{"num_hidden_layers": 13, "intermediate_size": 768, "hidden_act": "tanh_gelu", "positions": "learned", "attn_scale": 0.177, "init_std_up": 0.0275, "init_std_down": 0.00539, "learning_rate": 0.00505, "lr_head": 0.004, "batch_tokens": 16384, "doc_mask": false, "train_tokens": 159100000, "max_steps": 9711}
MLP neurons of a small language model. Each row is named by its layer, matrix (up: input weights) and neuron, and shows model dimensions 0-191. Each number is 128 + 24 x the weight over its row's rms, rounded and kept within 0 to 255. Numbers have three digits each.
Before each neuron's rows, "fires in" lists the words (lower case) most often at its 100 highest values on Wikipedia text that the model never trained on; "fires on" lists the tokens most often at its 100 highest values on Wikipedia text that the model never trained on.

fires in: "number", "type", "association", "family", "group", "conference"
fires on: " number", " type", " Association", " Group", " Type", " family"
L2.up710:124130117173109131128104128130141099128136125131127148131140178136134174087122124105135128183114136080113140125173108102132150128118141163156076102125065102161152114159146125105099126156164140142093087108139162125153131170150135061123167127132132141151119130115225118129130123123124126155121138164140114092141119150116129094152170110142146131109139124112080121113093121108109110106124139115082107112133084106155165200115127125121131141128134094134131136156133137129104084091137122098130118139149133125089106099139131085116148117141102113111146152138138116179136136135121134150

fires in: "a", "as", "to", "after"
fires on: " a", " as", "c", " to", "h", " after"
L8.up707:117132138093117162116140115144151108115174141061166146136096116106132114133151082139123185115144081131123151122142138194125078163130118161124109139126133097093154069145114137119132103114099164140126071106121171118099093125133141121088135127121146121109110133118094127155148175136143103107158150111100105089167134119099099125157148128148141117108117155134124117152134144150110128146117117148092138126140124138123148102124134157123110136156134165112158126119099115174193133108142079120125187146123089109110148156164129109125122112168097156129152125152125136095124145101097109111

fires in: "of", "global", "approximately", "almost", "may", "men"
fires on: " of", "ob", "imately", "most", " May", "en"
L6.up763:114120132137095109135122181102114144119182117128120124179122105109134144130166104089139122148127142107122122128122131113116176160082148148114083118085132141095111128112153097155153111157161190101147146099131116168078148128147136110116117099118107144112105129121109125087130147095095123142141141126118136077156144123102121122134141107130124108131138141132138128110132088150102120150133152100127135130154123104157080146145102155129117176132111135162110105127089115165102196162114114122112142192147096118091111097114120124162195126164146127129171173104116123113138091116148141135

fires in: "of", "his", "former", "macquart", "tommy"
fires on: " of", " his", "my", " former", "qu"
L2.up458:172142130131144128142170150164109093150103096136101115145141108112162129114114127161082133139126110168151135117127121153122123106093129131142140161140114124117097136119126136124128164122148154156077152126117135149137095116105094112151141148101107143138154128139149144111172155117117152092132161143120140122125135141142093113126110102092075163092154146098123080128100116122159102112136155173119142159115149132173097143125139161114111132151146153151098120105136166110136109129132107122160147126096045149143140086141089087111140122171149117084128130113106083166124179069133092146

fires in: "film", "tour", "book", "album", "song", "press"
fires on: " film", " tour", " book", " album", " Film", " song"
L2.up532:123159111134138189143158108074091132100109151122133134100173128109135121125121177119094143121140084169177118095146130119130116082117155140101097093078140106122156097122087141146132097131106133097134156133081109128102120092160125132151134111134132139112131122118118119148120130124130167150119097123149131092144101133124124164120144149172116117115196130119122122115127131129115134131138115149149129157143090100154100168161149105148129113154112134153150143148137158094132184106093128136082147142153080156101122118101127115161125118113104097162071153165123118137175171108114149106

fires in: "both", "all", "other", "either", "between", "best"
fires on: " both", " all", "ect", "cept", " other"
L2.up636:119174100146114118126144134182153127163112074125118148121147124137132160090109119130145128123159115111113147117126108103149148101118109133113114168127142124113177116176134110121154152173132136078152127136101079104159131142110097095120133143109150141160168124135190110132137140137164130144153106177120134152120125132146117176148099138116095159120182104116085149111130104121085134167133173073120130174086135126142125087148075116148108147134163132144120144071095138125104150148150141133130172121137088112145149134122079112086105116102137108114128107126121094126124134130125129119

fires in: "born", "metres", "founded", "location"
fires on: " born", "born", " met", "orn", "struction", " founded"
L2.up173:079142126132135111165128110146118112160123103111094131089124131130134125161168141069112138103127151150158069111118149123126154159152167132073116130136131137132105114092129156134173144144085091118142158138116116124178145116158133134113171092155116141142129138160118152123125087121108151160125169116190144121100127139112097147104132099107143099156135105173100095167116113114148137141111118156114096133171108118154128119111096112139129116150085133172130123119152131093152145109115153140131121077084136133110113135112118112165116128078115133114134119110148141176126111136151096200

fires in: "is", "are", "was"
fires on: " is", " are", "op", " was"
L10.up143:121150157139143148126116162140121130114148130120112101122153105137135133133175124173118115140114119143111118138116152135144146129123079119109126127155128117150105072154139142095123111140120136155148085139137095102139119138141139137117146127119118212102101154155134110193151124111160105161119114139103145118146070120161110150106117156149097146097147185144145125148114099097139046145145117084124142114075100105142175095127137110126101135116118120101157122114116161093122125143130112152125164119121141131177086148111090121115127105102111118144097162153141090134131135115142116201

fires in: "on", "confirmed", "rebuilt", "prime"
fires on: "On", " On", "ir", "u", "ime"
L8.up478:079190096149145136118126128099152124138095150146099137133142118099108147125118120142134151133111116102146102158097148120159098131141176132126114119106117164136107118141114106128147158094122144144128166114154155113161094108118100125126145141149132110110123161092131130109121127162144139150144155130130123109111145093126091082149099104112073134147109107164169113109140132089107163085053138154156132131105129096130149124147097140096103123178146133118098146098184138107118129157131128179133123176131128115153180137133117100098192130135114124138150163090127094134091173148131125131

fires in: "other", "many", "both", "various", "some", "all"
fires on: " many", " both", " other", " Other", " various"
L3.up339:087159133113084154175117129139150137147170156125142149154116139134136123108142141157119154124140111142104117119130061082159140158099146114097110107139143143158113145133136160122079072134142130084121094115077142125128154137128129150144114153156122095145157123144119168124129150140127157182132137122110153146125120173162116138152101138091112158074107142157170087087139107111122102107161167118132136096113089125142075114074147118143114132132142101124145116100142128108108139118102152124111151128120071157139138121124160111075113134138169115112119091142141140128123144124162179123

fires in: "up", "under", "over", "according"
fires on: " up", " under", " over", "ording", "ot", "ac"
L4.up17:117091164112170106132119103156148124120150128100107117168142140091135112127130105102140127115166105119085161117149137138131115142181126110156117113135123149167177141111113148125155158148124123124128129194135109074123126112144122137146163112085145121125117126118149153114125058125139165165135100090150136154094140138119118148117132093164149111091159167139105128123141137120147084099144118123101116139140076088120105108119121110150070135133162128110133099129130127116129168119120133118090109148131164116145078140123135160075103122183093169131150116116156140092178099131104152115

fires in: "chairman", "director", "artist", "architecture", "politician", "architect"
fires on: " architect", "airman", " artist", " author", "itor"
L2.up471:141121135102124173121118162101111186120124117113117166101098119151125147118108153141114157201139144109133148144135160100141153103117137152160099131150138139141171107133130128098101097170114146126121126094100135114125113120109132162132156055153087096093096118174162112133141110155153147103106146115144169148161164073113117149149132115078106111111120098155124152145142133099142109111125134132130118093154146086135107105091077094124137148177156118101151160116154158125140137129121146109135100091140100149110163133068134133122165136116145114160123145122123113115122149118157113109